From a checkpoint of a small transformer trained on Wikipedia: MLP 832 SwiGLU.
MLP neurons of a small language model. Each row is named by its layer, matrix (gate and up: input weights) and neuron, and shows model dimensions 0-127. Each number is 128 + 24 x the weight over its row's rms, rounded and kept within 0 to 255. Numbers have three digits each. A neuron's up and down rows have the sign that makes its largest values positive.
A block is one neuron, or neurons of one layer that tend to fire together. After each block is what it responds to, as a language model described it from the Wikipedia text at the highest values.

L2.gate433:113117076170109142154130152142113136144121092115143136128102131144088108093116100098110114132156108132145152136137138168090085120115091152144125090135062131113122076147142152140122135127159136071163136128129099153106141165140109128155121166129124108105126122118130117131141139115097149108109120125105126126125129141139127119125140088157129126091115144130084156121090135128126148167109
L2.up433:127105121114137139179150153118164159086113182157162072126128145127137157137144165115131081111120133100131156107107099131090118146119135090087095117142106148156162093153113147125151128124094082153127117122095121098142103114148129113071165147122078126114120070107121151118159156110127185110135137117072100113131156148082150099113131093118109117159120163143128138141109123119131145131150
Description: Dates and Arabic "Al-" names

L5.gate0:131178116135113111144117100144143116118151167143083144151112135125126113122101100098087129119140138117134205150122126115134087101114117145119114145108169152117183131095126163113129090119098093139131163110164189177111150140127113130104136091153154165089135092165144141101113114130116113143109127140154078112087108147124154131131078113121135090135159144120116123085093146124096117138132
L5.up0:137142111132144142123100117105130148154157132121111097115126113133078117191072130147114140106113140115131124129141110086132155141181122090146103104127165159143134150129132174141141126127085099116176150119132145132110117085107122128095133054132139088085124166153177141112120129100145133159104126137094150101152110141121147100126081142121139147139111123150128110201138161127116129163175
L5.gate141:117132087172107170125096114134129141094135109126122108162120132136139083146130159098080118152109149148147156119164128086138146143137120113085107124129121121120159129109127145111151095151154137168124102078181148105105128142119151153124119162176109151097096094149132170092143094128092087111128135160136135114157137139098100127119137110110103121127103157130140107086147130137111135109168
L5.up141:133105142121118062092137176086171150177092132130149105147123130097119176099117128127115124145163133142128109107098135129107108115114118114154164138127126122163072165148176111121133143141133150133136135149107159091137117189112113125132102134160142113148108135139135162130111106146097113079124168146121135118106098118122134071125142115082128125145200116168133142140131137131117128153152
L5.gate312:131100144121106071133120162095126129129126123110089094102099121091102174122148133181082099116110137083157151096139139094136144097150128137120096112146140107146126108134178099114130118130111111123171117120143137163111122180148091140143093158174149115124077148140137148146103110135138099144100128132127107108126131182114145074086160090196170148110128137125113123173187121118129121092118
L5.up312:114143147134117126082103122134120148135158160168138124148109134131159129142112157132093133173137114090075120147115169084143155141149122102145111116159102148134140105107123200090164136173097159138122101127100122089144133085148125121131128119107098143167135141148167136104142136132145109122137121128093119124112106135175137164139115124147092102115115141106102094124140102122107162137148
L5.gate370:146199073157106126143147092153190130109107127110114091144108058111165172153162152131134091145148145139148095125111137122135148130112104104139132153147105152108137119134113122170147088140138135093110103129118107095128145159167127161169162125139136115104147135162092131099102110118161152106098087125153118133138123108123129120121119147138097123098149137104126154096124103128170159132120
L5.up370:131168128149114173127095159148120129153120126168075137086148125116133119117120120142168107115151166130145119130155143128107146172156138114116043107124111149122144079118140111156136105088125167137134128125160151147119146114111160069114148109159070089132141128117147142096112122077131123102118108159115131141154123116120114070122117115155186163105156136164144143154150158139131150131105
L5.gate413:115153121125118132131113150088107167143129163098125158156109120113103118178102161123119102152129090110101142127134134133110145160173160099167131111149067121105110125103131148090141147156119096093107153076154119145101164169106133137140108131087101099118129151147138162132150092121115123157112106173121100131173119127145127106152085128112135138081160147113148149107114114100126144154157
L5.up413:105105098121109110143166100100097111161149186137114137203119154137127111157099130175113120105125088140147141133113103107134156072125104117145148158179117135136114138139121135158135101145085162145166123119127119145122116141153152141146143127139121131092113085157060094114153145107127107094103158149134113130132113118107113113133155113142082097094115074159130156074115128112167137153179
L5.gate588:131087162129099115127145188169134129152111151106101183077119094111153151104150146118087141137131128126142143156130125085130117114119124129096082139136177147115143141122150081122148108129145156140143128118117155147138128106134190092139098178139104089115149129121146155152085145119101128114093164104102124145149118169113148134111128148137135120098108125052113117156105115114133139141133
L5.up588:117141144148129116145066100076161124179142130147089124112167105128127117133133156075123122148131123093083135151121125108146133133116122129095113153123082113132119152103143127066169105109110110129115110153117139103106144101097114159128159199105114103167134069135134141112167148100107110121109119115127153143117145127154098159116150118097136175120123094119148153106082113114112133132139
L5.gate736:149107138135116126150121160164112111124145129100132143128150129100156147156137165174156103114122115170161125127112101128188107136136122102147113131139114121169145160151098158166147181111156104127167154086132118100160160138148152144104167125144118106099136121131125135122115105119081121144128161114160116103149106158106136092130103110122134101090178177126160173104179109177093158128161
L5.up736:157169137170109133114107130158143094125134128133130073109133127093128089162155151119128128147114119127129146144193115136144140130110101126108150076126157157102165117121138090136162119147117178148123127115115080092086099149135138091087104108125171129124113123084149109151132141154131148129132127080150122126134074145111146144120144115130108136165112130128166126130144147117111113151122
L5.gate740:137149144164137122139083132143124147133130147091105127095168112094126159122181177118072158135120113157150121154159133151159133095096196147135139108101111122111142143161126131112155125151106112077153137144151095124141140149118143104152075121126098153122136157136142060133130103122116108148139160134129092106114078151125118124138109111138082103144113139125131143137157125120081117119121
L5.up740:128127138127143080094117158117167124125103097168175130109155105108122098113132099142060140134145172122116118161096153140110157094121121066121100162142140078089145112139085144100143110151101146156097114077105120126143123091144142119110084120067129129114104115126125115128103153157134120177127124145145082155107106154115122132159110117105119147132132104138097105115166131162127154116098
Description: Coordinating conjunction after predicate

L6.gate2:124122098115137159167121139119110127093111126132123119166095158097150147104102147136113136101153134114154140122111158138186122109149130083093176145110129153128102107080140143152104083138128116148074122151138161116119136141181152129121150124161117062158135107088148113122107144122139132163191133116135120147152114143175122140123162150122101077183091146119160125161076142159132162128094
L6.up2:092117118134087115153107151112111123125112109170108182136094126118152126138106125131131140137148153123162140170149120117143116128112128134090166152167088100145156158086156126119114116100117134123086064118137100132147058130137146125127112114181107109156116112124143110116131105132125137123146121170159164136156116140156125098104108128147128077156155145143132181131089156092137124120107
L6.gate140:130099111098135136181120064124108125151153108153149130139078114158162118142154122116132110103170114142158134121130120138110152107135157131156125114113141167095113134174128099097083119131127125156095097135134125085125146147121141112144143138101102166183153136148116122115109122075089137165095100161145118132123134169113095144128123171132131149158089156102148143129106147144169138124072
L6.up140:140127111112062118092130110151102148160116115123139137110153082151164154089106096184148063133106109150150138121116085108124166073125117142118104129145111123118141114111147137143140119115066099136161127104097162106168115116138098145110171107136132101144150111139128105124131153133113149140156148124115147121145155132167116134090179113063130120137111140103129121166096148121171078124146
L6.gate334:106093148135152177122113084130134179118126097095134107113112115117117159161098102062145096112121099086172124069127127122115132110119139123124145146138112103137136123106152127167101091111102187126129139164121139109077145147110153124139139134135134067131147155143170092122127112086120112113141127129191130140150143163112124141094157112123130132122113158180157124120092164104132153132143
L6.up334:141118116092121131120183143105148103091122104139117146146148149110148102117153121114158127180122130138131102095166102083098116090124146081141102179148152149148125138140113154131111100117141078135122148094156101116128188102106132148109154139185167086145152095144088132169153101127135107140143086126157143135114139165159150142081157137117141144167143106089127122084161151138094118128108
L6.gate465:111098132100125138143154162126108120154150132159140066169109127061146137172131108113130127107112151125154125141150113129131100111098129161142179079128116103145157092133155123125141123151153160126126099164164109134114106107146131119069154142147122078171096135154125106126099176145054150123103107138154153080167138163117135105144131160103103111120089113117176166144133154102135170100135
L6.up465:115129167152124133105114107117105168150130156100096147146146118137149146119131102119129127127122174138137128085135133157140108097121149125140133144164141109171118124131133104124119132122094108125135097108128164120102144134139109158105075137123135091122140101137097119098137109131118091132162143146124113113120091123133134144172096136170134128122127138131125099163177180094132129116135
L6.gate509:117098131094146122131121137141106113112133099108128158125155182109113141117118115118078117119099098090130120107118082142147134103132161154105116125143119125176123158131149123149121100119099167159122099132096157148131136116116138148085105118151130097188116119074132097152173121166135128136147152153112115145135061100122081123128160179107114140149163126080137127134089138084140148104115
L6.up509:107121102135170159144156126117120118142153129118089184149171108114113163108091112117083126080146085122101132149154129146103086122139177131175134117149114097172144153111121151109159107123104141170150127152125107093139153120098097143117126133142114140160138168131119089159108162162114094092149126134083150124089089163155085163101135106121116083106090114104130122123131114134144094096127
L6.gate617:131099138118141133139126117099130095123176123131117082133148101092136150119100102115125116104147138115150122139158113112132104145123136099116163105097122140130183107107134082154114077159156100106113101122110100113132119103146121139118099105123105116145127088118117133131103145134123147140180131133138135108084146133071101124145117122168109085115121121062134188092181148117161086113140
L6.up617:134104106141114146138109107107141142091104109099128125164127131171153130133101101167132135116097106077161139159116132121162104128130176099154121128151083142099117103117125120142080113144129092106118106118118129143106101107172148120132091103103105085147135077079139103141111105154106163133150132195135144168135156137129135101126115110165146118128130141120153186156127117111138118115130
L6.gate668:097106156118149148132179093137157159115126143137101127139136166086155139144126102088107172124144104151145148087158135145088131154142139142131185169139131135156139136114159106152159093142151147145136109110126140139144122129137116134090131119120147086106132132110093115161144118111142121109141136183148118165138100140172071126168133144112119128183085116089152168169116148100134127135117
L6.up668:106114164142109113134133080145120176162158135123139144154106152131138125177119156082106100088158122135167119126158123117120118081139130115087148113131110156163105115132132102139128067168130121102104124102100155121155149132184144167085118097112157095139116102143145063125133145128175124094076108148141165168136158118143112111130118172153120124150108125082156120135156146162165152118097
L6.gate673:114108140125099107127122075094118104101164114096105144110093159119129134142154146101131134119072124162165146155127137160117099089153098144129132123092126114132139130131086148130125097144138153149103152057144156132085085096115068153089165091098144088120137147113135112105147143167120133073132139135107194137099123131110147122155128120170155089135076131158111112077144124111151112164073
L6.up673:121145128127176104107099143104150145123111089158118158130116130166123148131130193104101209137162140125159113106115087113097134121145105137106099135124144157141143117073153159128131138113113129135111176138133137097109142102179133149111110142138144111117096113109111124154143150143123148174104135136117160131149125175116138123116126104098115099122159092143153163168151168063148163109120
Description: Non-English name fragments

L6.gate109:127115130158143119147124124104116169137105132121162122138107132111149104100157125178165160158145137161106104103128118123145143144119097127136129118141097098125096133136122116108077134122147153110154125124169098143111131100129128096155150146126138096140094139091121126086117127158108112113158167127144080158164172141140170113154124122126104138152175098151115126111126132106103148132125
L6.up109:107101122161107128108076144103113162142115106134153111123146114127133124165149153102172124152173105104129150135113174156086158088107118138120092197139115135130111145159096136154108170157112143114084121129113098142150124142115168109080157093121145112117073142131129117108095137135146136114105108116107136150125079130098138091143170129152101119126193161128158116122153168130089164150149
L6.gate110:133071135129113114159154110106133173118104150098148139101109135090200139167132133159140148097145146131105115139151118143122125132158139118120129090149132151177147141105146152149084131144082100161136115091120094127107094147135103126123124176142096082114114103142121131145121099112151121134097116089105046114164129097104168081114141129158159134106107130138092129097108106111128122154119
L6.up110:131112162114155131121182159112151117155143140133148142118118145134111151150107149072139125103109168131151098118121104106167119119151149100092151133145088141150151101133115129159158111106130128103156092132151139136108146058122150168086137107137153173088152134157125096117135131138123137121165124136129096144138109117113104095145143114155114111117139152125150074080139074132102086117101
L6.gate111:128135059096120166155109126099174120145160126154120159087126127108124136137125179154111125142103144130128121114135122136150146072110135111109151083104088120168132156102110102126143154151112112115138145139155119124103123159133143098137128123112165155134110120118149085141115127160095144134160153122115201136096114110103167154123156101130138105142149106140192146144173133103110096130131
L6.up111:105163112124174091116116177137135140122112133167122148106116111159107155123112132116125149109144156105186109161112111146133107087098118077143112114160106147131126125137137117113131092139129142145150164114126141131180131147056102170111122186129132143168092122128129137136109103128172121130154109109107149099132168165134144137132162087077065151114145123142166107130103109136099153135139
L6.gate179:071138103122116082138105133105142114144139141132138161098170165112149159156134142102183135094140156147125138138117140114072124123150138117135177132161104136118140119109108114117137103130134143100158154107094132123089160157110142137143155129114120082140110094170144113150133116138095161098115091110158146138116149122149169134161093092134071095116118101130125134116122094099116147137143
L6.up179:154156119153097104106126149113141128140122124197138139114104138126094134130157094126151139112170137131119140143115133137115114069135122130113141135146098138145158142163117150123090091144109146119109100102074107118093192134082142119090111156143149162137061092141116152126121108087129159124109118069104121105124141134109146124142115091097128138073150134129113154124088116145093105156108
L6.gate381:151110107128069132154111114166121137155176160148072183143098144128096142177176139115123100138140143125162122158077134101138113115115130137098126106118126100098090122071080147128117109129127154115136143066119135151169116152147097122144102126138140138132115122134101148162109125160105119095122112123136125115136065144121165167115175119150142168103132106107127120135128103078113148126151
L6.up381:138146121114122128162137134154114132109158130149092144095103131164116125132132122165132147133153136097151142105102139138129096115146139118145133131121085127145092140098160128086119117157111129129117134140110121117119121129126124132072113077131128166137129117091195102128119158129154129159143156109134120139103154140106112121114092147124122104098056126102148146172145104115107183184126
L6.gate418:087187123122146151122147123144156138116113167147096129140124129132083102128147120138128157098163137144115122129131156119137084105104148123101168131118126137114119123153088134069108134143140143145154134103151180124130093139147125127107143106111171133115139101167123106152162161158133130121084128125136157177138142127130139123136149106138144146167142146088088110166138118157095124166136
L6.up418:159109106152155134159130137125168153107116139115097108123146120110106136095164132173056114132153123130093151106115141180084167129137121122081124135109145117141109135138127106114109151177088153101148178110126110116121119121142111117158119168087097080106106082148124114080112146142104104115098126106119145119111112133110159126134158094101127126138136110141172121101128129113103119072142
L6.gate615:098125114125154131084151106154131104123147097129131119079135111152147144145099162132149153153115140108147188136125151121145150133156153163085169130140167167179128174095168131144168127101117141131138114088097099137116104112184154122130075110113127144096159122140083090102163094120094159165100132117138121169119150112106136133109126149086156094182145131108127164132108140135144138113155
L6.up615:114143095126135147129064132113151134121128139170065144083115149123111153117114086126121091118140149117141164133119109117100095122080122123132107132142107109120108132134132134128111123166104135150091084085133117189101140114107141173112103154137139156144138115150102110165100123104128152139145155138056129126114145101111154115148135142172137181146169121144144148161129088122139107135130
L6.gate795:126088149108140158113156142110135161128113174103139132117071138117147140112117181124151133106094135133129104104147102097148137119114153085119106116131139137120131133139121149098109150165106132138192108109110120168091133136139076094152120148125153100112087143144161108181095172155130140109119123092173141145109142119116112126100103111143147145127164147126148128130170135128116124138101
L6.up795:107126071114107119109103134099110167127102153151115101098130112106124096156085138141154123098131157145121109107171108120098083095122129105123109162140122135125154133149139125115127144113120115123078173122173159113066097110128133124123096163149148119092128123148114124136120148146154158116142147091110155133090127092135129124177124154145181113138096154106122138098130117137144156169097
Description: Degree modifiers before adjectives

L6.gate168:127110133126118132144089119146098143109125087112151134069141096136131164138155134149151138113105139105146105110130132068060130113136133125109137140112130093144138086142092143157130156129093116139124109129113118187119131120142141126106124149083121147115136122157155170065117157152121057145127187164098170151096152118140105084146147144111147144098083108167162172121124140111125083102106
L6.up168:133077102151168087134115138173093130117111119144101165136161104136146108122135122115135149148101123143145107109157073134058137098131119116112112115141126078175138150104134117154131119117119110166115112142112104173156090148105096145112152091145138173116164125116141135157114120151103103125151172161100072106124105151135136117137152122115124109172158102124128118130079133130120090141136
L6.gate344:130138149112119144100133107107135100125113083151096135114113159104128125125103138149189159174103153157124167111128084151136149167122130145140131125096158135139151122149120139125154129151135134080126124179109124132136123128099096165126104088165132126142155095132154147098105190123173103143123152106103125115110132149115137170152128117102106141179112120109127133170099137115138089119131
L6.up344:148122120159142137156151114188166131104152153126119137133132127121169111135095087139126152137101119105100135120112041145102138095107095113124120154118176124130099117107123166102138121116159127158159116113161085098106171108159121128138105136145139124106117126128174122085112110159133123115119189174092122151132170119125156126160089066114115148117143096161086131121121087118150139147146
L6.gate351:095094124111109142129108130148142115163115189087151111139120117110080121146172137140131105088155117137097148148104112142125139114150146113123152065160144095116121178117113159137094112151096106093105174148143062112124117112126172120095094129109154136132074079115113115127093131119105087098123162126099143118111095133165110127140143107124164130124164154150176132081114094128138099140129
L6.up351:121129092136167121116176088157136146157168104139152131130118115140154162127146132141146118123121133089137149123126114152131136127172126111136111100120108113118118112138109118130116141097135120129128102137162088157137145133130140123095100130137134129122085136144125145060125146101117139090096163121064165105122121109129112135139094108124111054100149098130154125070154127147160124083127
L6.gate414:121144118125138132179122167135131098096077193133145112117144156117085187121116150128126151143094124136152163117103102141107138112150086137117129133135094167083141118130145111141105171142149176125102138125128134156109105141114141128143106156110107133192150137101142100117156148101110153143145176102146126069129078150102140145131163105122136135152102165152126134152157141129150141138127
L6.up414:099155102147121167096119144150135139103070172129126107098113129094143151134145155148143149117190075081126115103147068083161099116110091157171119099124159102165125141120126114155154077110161161097173102116093139135119142114118130119143146126135132097145089134139169120100127128159138097092121142124156100134148087114117188149118083147127109169147139143147130130154139124128120111094115
L6.gate495:145128107073146107149165171161107173110117137084094180097099139128134116164109114140142101112099171132120156137110123130101176130136118155119153098110074116117089105156107131143140141133119119140152123113123102118115158141143118177109130128128124182156114149130133178092077090148135125084089146157113124139181127160131165155135138129125116150143095152131114108138144151135135117104170
L6.up495:139209065102146144126104132150114168137104146092154156107126107073111103133090138108144156131129099116152121124127112138115195161137138154100119109132122103127102124123101152158099096136136128149114146134100134156146133094124094112109158170124182164087146104080163178097061138131105091123090147149089109119141135155114120175138119113157144129107114101160132154164132135125141111104143
L6.gate515:139163102132122121135108144082176158065143099168131088095129109125135122113110153146142138142075127130150148138163109118135192182103159163154101093074092120141144143156147111114124100125151122107132108095108111115153115104152122168125127147137121149104159138105155160117107115102162078058164132122087131152142151143105118141111094123118138153159072164092141135117125124126135104127145
L6.up515:145091114152121158122152123129109168103112121114107120131138108134165139127149147120142150141082167148155139068139110130101171168116111120084120131166153109110136131151096129161145098137144125118142119110129112129149135133112126121136145163183119156101158123131176131128143167140175110131147142163163120157115134134151106172143108153132127103123082121140157135101176109137134122129173
L6.gate614:145140092152165115134147141113112124118164139130129113137086140078114123157119129105182150126081132179083156098125137100140123091104125167191127110109156161116130117085115095158138122144117134080124133136122150142151134138152136110143129151138132161139105115100103139112125114094119134129103160152076116101112124172084141112170182090143100133137135116080133098113115133140105141135126
L6.up614:171106089151138084148166209125143137125103135133092124090105131124138111120115115144138139106138156149129108114155107119120131129118139110121123071164126150156138108116120107096133121098117150120160143114159089157178124161172134166129135122113155149111158107102108136119146101134142119137135119087134114133105115152149107134097148098130086126198128134149163146101164127158136158145133
L6.gate691:131141144143129093123150138171141126175126128149121122102097164097115119150157132122169139154075121175167148151133165094145162141146141149155117124118139117135134134123127142101178081113089150077153149119107114137133123103129135137137122158130155102101142113069172083080107105081144207104140152091106155111121144155146111092076101078111130108153117098117140103127159137131125108125093
L6.up691:122194128128137091099123161141082109103090125144126157161152138129159091104082146104135147122152143136108134152129161131119128110148110135148136142109107130180131127095155160155148136156168143153152124161138123104111132125132129128116088121137137125139158143081136143133119127110180109068139095108131100163124146107111130095105083139171157138082137096112167139093146141118160123117127
Description: Wiki heading closers

L5.gate84:142102130161116127169165137127143145079137102136102137150133129125144132114093104187135103112144114110140111133081080167118132125136134114189162119150118125114117156130112195144128117114114139126139116134116122136098131098149120123126125124129131134105182145138165121162123127127140152120121085151173115116133127117074120131106090110113129158135120117112079148111106145139171129149092
L5.up84:129149153115114149127103118083124156113094085149112187127128154143174186127123153155147146074139135144106125131113085142181154119081119128073149124167092152151149145132113105086144111081160154097121115127135084089127158151131126130144191179097129159105106129108128124135164110098185160126137168139131109109112122166120108107126132140126141139146149090173122109127110116153129138165115
L5.gate147:135161131165124127155126101130108094111150120106165120133058124086097124115105093133142083156156136092147136151133112125144129167135141117119120124154121149131126126131090152143118143127108105122096135137112128133133101127122130088173163130123097140133151148163115112145140123167139139124169119138092150117156098164143135122086158101083148119149130098151110119142136139105114124124094
L5.up147:159106100149133153166109111121095124147123166171159123114112115109076105138127158120160102112124141140150122098088109152147142104141124160125099079099120098110076135145121145103162153129120149124131168149149132136113130099099163144078135105122133141150078131132103096145202124136129057126131101143122134140131137153145099113149120138095125122144164107119141164122129156136126107115086
L5.gate221:140128106063103127122089136144141148135141101133105096112123165140144154105151125147160153134140140156112124134118087125127109123127096104121105103145105106118087146164149159149170094105114111100060149117139155123132146155171115129145157095107080091159122112101096141117111138136181092171104103129150139164140141135122110133103128132121141120134139157171142134114064147139114076113119
L5.up221:088126164117129084120079147128162122115121119103133090105129166127139130134100097153117097081084127148123124080100113137142145117158112121139145109147137110076138150162172098170161106110144153135134173138063127116156146151105149118148104136178117139183142173114133157142097119080153126145116155119084166113109131146076115125095087100133123127104118157136141172111113144145138134154094
L5.gate292:111072148117111090115125098150112086117135156160149090100094119135143143145136140141153110135136163152132127108125105118145099145150116163126107109154109147127111145151107101118176118131110131157126151157122108133148117160162137106129123102148171096156133087106086151107132136134161107146123127143123114108168147139119132159109132079140113117138116148129110125144130155133147137153107
L5.up292:141068151148113137089135099146121148104107110081088101153089106101128096151120133138110176144136117146163096098076108117121105125099089119099120105145123165141114078152135138145115160111121080101112129128109144111129143069173148100158173147117129157140090100100128141162127104136117122101106096113113082139092108158102099092165137167117125112136159123107119135120118116137132130072100
L5.gate498:099119119100139101108154099102139103141166138139116116132150155093146143108153131130123177098114105129127095133115135132119130133138100110133135087163120069084132085147110125090140122136134131125138071146085124140147118118139128133153112119149094125137140084112132118088179133186107133112134119066119110176138149130132151132100129138096126146124119149130141130164109143133104136153126
L5.up498:084112131152144133129133125085092101114132088127095123135111102138114124116153155088129134099121140116119164141110132085131149119104070154141116143109138105141106093090135134116135161178129159113126097149114138155129129119115123116112129102130098140205143137133093150134136146126149168110100121153123141113126115075087145103113151083117146109144131192139101168126088150131140176139154
L5.gate598:105137153111151119146150139162142124115158169104117135117101117117123059121146112150145154132122118134086120160118115186152135159142091190141105121154133106146125126111145066135178163159137101141126160096120131126133145132103148135125108129123131138137111136110130137102084154133086151116110102127111134130104122120126127120096110121123105126142148115130089109093138113141082110142065
L5.up598:135118134164101143115088178125117138099117117170121106132081188145113169130094101127120164095118108144160143141197106119118157124141144141108109165112113114105134141129115113147115094141167108109098155126130145127105124136126143112106104105115148147089105145164128134102112139141157135120096158072124138181147140130127127102150114109103125172207167123138146101117169119127145126158104
L5.gate644:137113106177125123101099137106135121159157104105143092100115120100160078109086132150125133130114120159120133098122165136184133155148122163125143119113091122090122145108103076124127126155116109154106155137113145157127104081086159171085121121125161144165168141135151132108146085159113126141149126129127129143162115181101113141134161140139097136102138145157196091137129122080144061126150
L5.up644:180118190126108146146124088167136121074075144137128141110140138120123129172113100132133168103090147169142119146125138113066149135102168145144117146145096122135112168139132153142129161089221125100105131107101141144152157122061088149134117106128133124109140132147121139125143127116142170104127143104127141083118131131111134121128145106130122118154116193156139148138134135112144128092148
L5.gate776:144090172168136108142095127127157119119157159120088133105070094095123140180101141154142103118150135115149115129150132125103113135141126130158141129118075136070139131187118127111144138139163127091116133131090157190160147135121147164133116096132103095094134114108139117128153122109107078112122176143144074129130147140133122106126103167139130116162168151148176125136123120161096091142155
L5.up776:138123065140153128152122161160115100145139163139165195108134141145135138107128135080127141099095110135108098117119108113150181170129113127105113093146121161134160140169117170119128157139144145108116141121116098157105093097130139139090137122148148124119142092088106146117110105132126085135128086102118094100119130146133166127098087090134149143126114113127154110155094143137132128130125
Description: Numeric table and date digits

L5.gate260:166123111120134103120121104143136115158155128140113105124150114104121108118113121140167150105097128071167174115086101120134133101102137135138103120165131147143138130114109149168177135126122155115141139123147167135085174136139101130149141112175126126108146119142185095127133156137136153113138159124081145178143102118112103138164107127129180117147122121130152136084133191068098096113094
L5.up260:147140123132132128125115129126141103127132116085126165136143098075135163121100151114150142105146101132116140082107071143166118148073152168098133093134125108146089127180127093141125101086118099160086128122126095135121146120150125135106128157126082108152125127162100152135098105153113125149120137093124125148080167127129067148141122117111138133085102118111149137144076124123123098114144
L5.gate296:173102114127117137107163142163120149119142115118115113081118141139137097042161118093123100131128139123103154117129121117131123147104130095102097185130137089154143161121107126159128120092142151121127161113099081118106127142130080127143131138127090121119170125099140142178133159132163145092150116115149113112129143158174131117128191146081130107125156130076131120158156123117153120091120
L5.up296:146201140104165101176118120131152147116152070133144138082147119100099152122152132119126159146094140069126149110112142089147152099136146106157078109137154153070147144157146152159133099131124095130168108129129079103125088102092153160113153135098100152147133110163113156186152148149117139121118175117121101134127132124112118090138127126139139122143138129137152086120129139115118138116107
L5.gate419:112159104131134166159119129111112109122153118166158119111148099145154136118120131133147133113140133139133131141130181127097139084151121131139126145143089130102169094115099086105146101139119098144125135102153135173137101144106078167138161151094095102156128080136109130119161151157141137137159121155126128149141130143150079138088147122160165096110123098116137145159128121123077132136153
L5.up419:129148130112122143166146103112091127158148180114091115148126106123150151136147151157117100164142115133127079141119111143125089121119121091126098119092156099129143123143092156141132113128099113153113135144086126139129154128169074157103161085143120130108126116135151149140124129088114132102173122075128133152138114132165100112112159137149132162124138103127099091145070170126120150099122
L5.gate433:131145136097119111177159142148133127110124156114106124115135132115109132112119124090092139145131130131117087134121085093118124147107138142136065084111124173186121114135117091140126110143135133142132134120108122095123151096135118126100131145120116098149181127146109175141116135158140164174188103116107119122137175117123126122143147102145132134143097129058129105098138164123162154126080
L5.up433:161108145122100147118136114122114142167116137123114092151151179113133145093095133112088155084121114114118144129140130071114165146132100125098156139105145138141151128119136105162151113091111141139150098103111083138122159083095116156138163148128114123126136159084099138152119161144114135103161152134123169105124119143143124094167115113152183110099147123077118138119126138092173089125110
L5.gate434:114135147101113137163148091133143136126095104168110145112155113130104162155102119202133163126110147109141221077108108133105098091114157174090137139163158131117143133109138128135137106151123145178133124117153166113122106114136084148094118167104116113136144134157110115105143126148143163069133125117127101103161120082110107167142132105053127111098158142112193144158115159141130157122131
L5.up434:121093110091149111168129107077159135061145185135104146139128145166149147120127143145124132081090123118137097112103150164134137086129102112119148119136143155095145111114168145159171104129134107118154136125107144172151133142152131109099137126138103153072121114139108100159152101094109119136150127160129107156112108097117117109132133130094103162144185140105118127173109111120142133107152
L5.gate602:142153185100097151157140131125134158129118097150118122135111136120125134116115126093093168103100158114126115147116122129139108141077162137128093088127107075150178129169126140109145109125109113131131111117142136141162126122130141139123147117113111110134125124140116159161119114105113124099166146115156158129148151136123129098131160122135163116141082148071164107147104179161135112114125
L5.up602:138134164109138151096080127136130122123182201121111116178122125105151149120093102123146125110135102083128089101104108103146119099123127143111134171152115130128096150124133063114117146181134100135165099141140143089117120088122123116113109118116146089121129131150124163141127085117156127105147182123080186137128136112120104091088137157153119112137103169112177088129138121096115149145172
L5.gate637:139143140107159089077114134153139129117127120165127111118120130150147148160121116098167144142109163131125095130101126131135193092156160128138120157143164119129132184099113136105135143101131149171140173126098098166146117138141131138145138137164137151118168150147136093148091119112098139150136116114134112142133150057138127095156122138083106108108144159100168131118150123110122128159141
L5.up637:118163065109097148098115121114088142125145117143120107108110155132118162122112141142116122104090187060118091115125153151113108165160124121083100119116101119098130167080120129133156141150145129100132077139131145154155143140122114110147151152153103108145125164132118118148129116147134134129140141140169162151099142134101077103155104118143168097124155154103115146131162101072132114150132
L5.gate722:087141142123178117122113116138151104138144146122135103131144124139126166092130138112105072084091083155156109101135178089137120121156101110165149145169103132114095127128146148144161074145130139133139108073130094124134167147145132146154137108139088071178134117141145120138142171161127130116130118126115122099127133116149109074124129128132193100133121148126166118130145148129152131135109
L5.up722:163087131162139140163143135109095111186139144155083106126114150162131126161099113084136128133127157105168089137125120133141105110146080124124092153141154137109150123114140133127145142133100136130158107112141106137133123123117099126147128150136066151092140167128111129148135100170156094122100109206152142135157097122114157157134108148149119152111089107100107150145142122112153150159065
Description: Arabic/foreign name pieces

L2.gate301:141094084155101159098103133137076144114124163119126153134101114135123143128119126121099098156135120104106193175127112142151133138134136098118104148145144145204161135130122075106127101128141071154152163102162112082154186116167101086159135116092107154127105104165130158127098110127085093102114097144145144097144108117110157135129105115137125116137099179144120168099172131147099123113100
L2.up301:115138135148102098127108136159173127124145098158121134133134117119137112107142128117102117106139149124136156165127113118070105108111155091073129136099118144132163140172144151104106113134104123110159143166108142099155102114122157171098119122159159097134098098131153128137115127146107136160120139132101126121125133126132148081118140152124123081108145126138132157149155141135107094125132
Description: Clause-joining conjunctions

L2.gate438:126163124121142077075148150159099119124083121133146123101114146121139108098136134127122151101133125157136142082135147123137114123132135158143142144141123116111156106131095126172115117100134079117105154121151155105135125106148123121151089151116153119122117157115142134146143106109110133124089148135130125132186159183098089156116142148090135090117121103148160138139174139125097131134156
L2.up438:133123145118163100142122156119139097146073115127121134113106143124115062148142083119130149128131119165090114108121112101154101113135121173120151095166125152120103119141111131151098156156149124120055132142111149177122103123144121119157092116110137126103170115122152180134144147088104132167134128141122088137159139178157105144140161132114122127129189164160128135115127110153139114132131
Description: Table header separator rows